From a checkpoint of a small transformer trained on Wikipedia.
Size: width 192, vocabulary 705.
Architecture: LayerNorm before each block, rotary positions, biases, attention and MLP in parallel.
MLP neurons of a small language model. Each row is named by its layer, matrix (up: input weights) and neuron, and shows model dimensions 0-191. Each number is 128 + 24 x the weight over its row's rms, rounded and kept within 0 to 255. Numbers have three digits each.
After each neuron's rows, "fires on" lists the tokens most often at its 100 highest values on Wikipedia text that the model never trained on.

L4.up253:116131113129125126112104143139134146134150136154117165132124111118112128135188119097089080156134108133135124139165185159144120153113119133184111112123156124106112125154133108095169111108116145094137189159147128154097094148122160102154152130105121142085141121123145119091167160148111096137116137162179092132174132110127102144124091128131120115148159126106067138171146153128119102110116163132141091098133153125114187149120161117159107120153116099140146086118127127092120161140071133121121176136141141117095117176118178117103150150118131109110152139103150097131107138152142134129
fires on: " on", " al", "ng", " per"

L4.up254:144141123153136161114093133122150126126141101137143140158122156122126089163164113139105164127166129089103110126131131136126123114135120147089104121150158098127149150164108122145121093158139136112104120091069110160094156127110152129128109086128131126151096141146092080123073110136094132127171130138120139117128112160142132080139109126155129095146169126110146156145149162139166136097137126136117198120146151118087162108131127134108159138142140159139145128118146099085164163108131120180128162102108099110080111120157108146121173101146148117082159110066103169148127112135131117101
fires on: " w", " O", " G", "t", " le"

L4.up165:091151134142132122110102115134146139162167128143143150141127159143085140185111129109105118137139083126115149153116124145110110172147110135138178099173188151170162104102090160114127098157141120131162190105133155169121121142106109135135135117163050091127092134114145122113127168153160109114099126142141108119130089118092139157136140147158173140120134109153129131105134115114109112115122133097073159103093129138143146134126134145115113079120092117120138137114126161086122145146131123129152108116103156132117159111145126157125133154131091108144165135109113170120159123196131120145
fires on: "t", "k", "ov", "ward", " also"

L3.up80:098115114150105109119129130108120084147120124119119155127104116163148147128172134108116171123121137112153141118130142127091181167173112101138149127086109092114114114119147137084097100142118103108167155127097082115139099145130155129114099122110135090171155092132101101128122111075109121156126138132120089104099145187158150102137110144130136130166140159114139123167100097189141107123128124118188113087112122077108156113101116118074092133121116145110139141127113097128113109125130135138121147151137161142150123166126100125130153161112127161121128107167191131133149164146163107151
fires on: "ge", "te", "ome"

L4.up204:122121100114154162154103116122130131170118132151072111145163111124116105157129130180157135136173157133068129171081072131119132123123121159156133129142167145108161138160162115126106112129117121120168181155118151134121118105134128120126118146087150088138138105108098105094151099115167112137123103134139095109133159094112136145147112130107168126111144155149118138178060100136106133145152122125116130117172144171115135079129132117144114126123116144137149122124127138101150115079109094083163144127131165142131107134103123139120151145204168118159102147119146118116093123147133098141
fires on: "ue", "ed", "ire", "a", "c"

L4.up344:073130116115149100144112126112132174127209150105141135085182170178108137158109113139107127108097089109149098152116154131152130133172157092103169104121119116060145101141116138144123122126113137112121145104112134132102119074107123144159115131107129131147154098136128137115153172136138141163138142143094144169173123143080126138109133159157130079113107141099116147132142103158150126134112130143144149161167125134139111101117117112111100123099186172142150124111125090119118131130148136090139133123128133118139149130120149165147130125125154118114154159077098094096128094159106128157
fires on: "2", "le", "L", " P", "N"

L2.up171:138138120110123109134088069107125127138128141141143128133046114148146128106172093089129146149116134093190137097142120121103095104152149116148134136120150158185099108111150137154165115147095151157070115101153114142092053142142120148112113158142088151128146128135166129121137127126134063130159096114124135128117149125155102144131150120158142131148126105109149141151134111118103118103178123119139112124089150146112140143138123067141130100159144156083149133135160124152100116143157118151146100130117179166111152128122138135148091121122109119164144137148122090132120096158126143118
fires on: "fter", "]", "to", "ilm"

L4.up572:157154116141089098097163123154149058150124129110103110129117121129167132114119076150086113117170165116117132087151123136095092150123123162176123139131163152136120135114163114119156132145124081101100096090135113144152099153155138130107145157146126086109158130110118096128138134168189102148144116165164107101117128095138162111103098148122143135111189122120112094157105136110090169113108141110146110136110135126098142115126120134172163126121148161129123110133108148110103154137107137123151136119097194150153123120130085149105141110140110132098125141132177162135128123158132121089
fires on: " K", "res", "es", "ong", "im"

L2.up195:121133126177115106123131148147091116139124122129114133107142132143132136155128108100119244133129159088168122074101149130141074146114173148121150102088148168131157120118128115118134087158125141112076166133124119135124138121095136082142138156139090096150139138107146157151151130128115073111109101117117135113121104149109100141146103110119141155103141132091121150131121125124124123099113154106126096120124097165108130137122147143132132122133136125209164134116116160099090163119116124109130152147131121112169146154125124113133161132105130167133135136116105068174113125105133160094
fires on: " pl", " de", "5", " ag", "own"

L4.up420:102129132112166102180148165114152130145114101103129156150105106174117086122143086144131099121126141134091140107132129145149145122125104128142136136084136129147185114161135084108128094135141118099133112100128173147145145103132142163088124133112132063151134123150138110112165116141129112135072116136134127123128146153099136114130080143170104125172161150119152132095149111121108119133075162157125112110172141132128148082151143106173134115133131121172115113131120148099103120104094136143108153113110143134147086192107070106153136129126153159128110133123144131149057116165153130135
fires on: "ur", " S", "f", " m", "ub", " D"

L4.up90:119193129138110134109090121079152086078132115122100142087121118114130131164133107107084144108130139129155140132095125153116096203135127102155148118145155143116146129096119108134142123126140118151151100078152144133116080145092117142147157123082093093106147114117133141108170143091165093103088139114108124134113102135126125151184156103127127126140101106101140149174130144108127123126179143163136161104086162134111128132136143107077121130132153180108140127143120148116112124149112118092190112126134161193127125117102123145133122149158127109130143095114135120141131142144148150159
fires on: "ased", "ew", "u", "orn", "ov", "e"

L3.up432:108127115168170128141077177095133164088102133105106123166097154150092134110137102138148098129101053121144147141121107145122146154125148127130162138085126136140136119140126156106124112155097117146118195125110164122130159137129137184114137153105111124152135141091157163124133100112139128078112094123106086176115127154118125169151142169132151145125139161107087087127151111165102109091132142151105130096130140131144124097096132138094125088123128137150110156128156112140155116143094090079104120095129151107134119132122121112134134144091120166125129143160120104118117094098141127182
fires on: " New", "5", " /", "igh", "irst", "wo"

L4.up466:122095109115120121163090128123114174102168143093118119135145105086097081136127141136127149132143104123150092128128148119133120150135113157121142145126100098144149133137138130160104104096095155186109138134164138127094102116108163106160135116102133133149136107142122119131134160126112134090139149144077139096132105187089140138134135135126112107113170172111118167144146141162170131158180104132116166152137115131081154067120137110100142114120154125160120133127161099127140138130128136095119139138102112122166139121158135128154177136103199174130145107154102137101057122121099111134
fires on: " Com", "ound", "inal", "hip", "ivers", "ic"

L4.up351:120157138138134110151124143119144076104137141114108149121105122108178141134091131174163143102094122128111110117147130086093141124092069150160110113125105128144137121132108132110144167145113097096131128092130104142081120135123140140139111107138096126161116119098114113107096125137160147136129133148150135137112133147126157151143087095119108110126164128142147200140093101117102112131151123157129107152112151089089158112155114121165155146148090141107138169161120099156127106111107141191128138110131133148137131166133106118089126137144074139135159145157144068159124209129130124083
fires on: "ue", " from", "ong", " gr", "m", "orm"

L4.up584:158155126139145124119152119181151108152097116151137136102117105133146136185147085123118130124169135125086138095113116161134103107172151149095111175116116112098128126157145122136150125126130120117086103110112109118138148122150173118135129134129150102113158080153142124134108100164118129155136100160146085118107140128131141109159117095074139106157153124093093118141099131162158143120076152152164092123183115159090152125151145138147122149137123132139138072098137123130093153085136118144128158085113164126112105153110101105170128126143130109136137110121166170168116097189127138099
fires on: " n", "os", "a", "ud", " c"

L2.up464:157154130122155086100137150149135153099143133102109088150110088145119147135086133152111148113126117100162103151139113141133126104115127103100169126142166113158084128125135132172111149146107121117132115102112144079147126128116135169167147090127163103172125111121119155178111131137122159095114130086085134088133155129130184106085134112152113137144162143116116148110166116106087118121119173117145166174080103082122116110113119088124138142152100124057138157106126116094160121119090145146116159110118145107120153138122135098126131137119133128119149145149163076130127136081124102160
fires on: "uring", " ab", "[", "wn"

L4.up238:120084149130140129109127123114125125113140174095157114111111099130083111176133115113100184095073125127119105163155138150108136165121131131132173108088108137148121160112120142151129145157142156190088128148131129104118110140105137110126114170092134078163133169132115120128089102077146112129151114140113158154107095145172111120170129134107179094116141129118145165187113151144114097125142091140114136133110177131117120080146140098157144130142124120072151156139137104122164130118149155137117152126090176135122127129135112098123088136116131105143119106122146140167147100145118127157
fires on: "hip", "age", " which", "/", " ro", "te"

L4.up56:132153094146156164176113110118160143103119112136184129082103126140102157131117117172127158151132136123128098110093148101150111100169145119088141121092096114093109081115154135106135193140111144154157091138148094131110114101098118169145127176140164112111134143172117102122107137095125152125138170167103127151139132144143107152092121127135123113118109127098128119156155162129122148154097119144158145164152145121133105123142127085067104156119155120161156144107126115105169126134081145129087153086153114122140104122124108152190108103128116160115110124119150130116154123141147112095
fires on: "l", "ov", "ed", "on", "199", "an"

L2.up573:116131132182150101145153133183113179123158109148132135106134174100135134160099110129127175121200134161119160107095102174124117095096134141156108110131211084168138127138100112125131114132122103135114122156119138139191118109152139177129127115104168106166085115123161131157129115163131109109117156138166144148124140112131130131120152114175146172140122139123123142151186117139105136117119158151161147141143128111108148123120110127143110141137091122121130128144130133111130175100126161110176123139079152145140122125167097154151151096122150135113134138133166127126161141097140127128
fires on: " New", "+", "_"

L4.up431:124112118177134154119125134120125178184127096106124138125132119129143129107101155189127113171074109154118162113118151105122133130124160142165182151152135132124149153080114181123089116155087094142148143171143116174124136112114127122172151097132081122106121110101153119116139131141131148151133102107116093135136089125129102131125111094141150126148119138127139105138091106112123145137109146137122114101133121112144112148083054095111164146129138144153132080127117103098141110129132156124121142132100194143127146148116092132091154098166107090134136131152138143128119101135124186171
fires on: "6", "5", "196"

L3.up278:115126091162115120125138175114138160117134120120132142145094094135118148152157109156135135152194091100115101167099140138142175110157126147118184153100124135125125114128119083115138150129163126142166120099089130145169172111109150112148085127137138059157109097131126097116154127121158133124112084093135089102126142165136148138093111104122119112104115121124146105118121107101132122122153154129133094099170098179153085118136084112144113112138161146147151148126126139116136170136116126178112130133175092115134119128148068139127166085103114129134129133119165109119150146137154169131
fires on: ",", "ions", "ch", "ater", "ies", "aw"

L3.up62:132151095172149151140149104112134118164162129150125132169086093149140131122106129121141131141150098140108123156146128123153118149154141130128139154117138164149134130116118121110150165126123125156167107149127179149138127114112112185155108121147137102151084104100137117102109096132152140136119090141140145130137148110201159122150095120146138104128118161067161167120133073159107141094138153163115098102111096092097067151135106151106098121158096122097181097108164130153178099101118100151157134104102112096127107144122090126161130115121121114146101169135128129123144115111122122097
fires on: "ton", " of", " -", "'s", "s"

L4.up102:148160144141140122190092134108112089158157128153107118105179150119108148135153093154120156120168102091118118136120136183162134116097116169093100141125130095118159138135156132138112132111137096130104131099135138121127181113130104135113134118118140099124116133114130107133121116128168126163160114169129161135102124129145118105129136092154114126119162102121170164141113144119157148137167113096136100102176150113150124103156110115160137134143151088108145138146108130115118172165088151172117152104128139098147139117143083136131174147103164102151115053114095170087113086131145110109
fires on: "ch", ")", " (", "ell"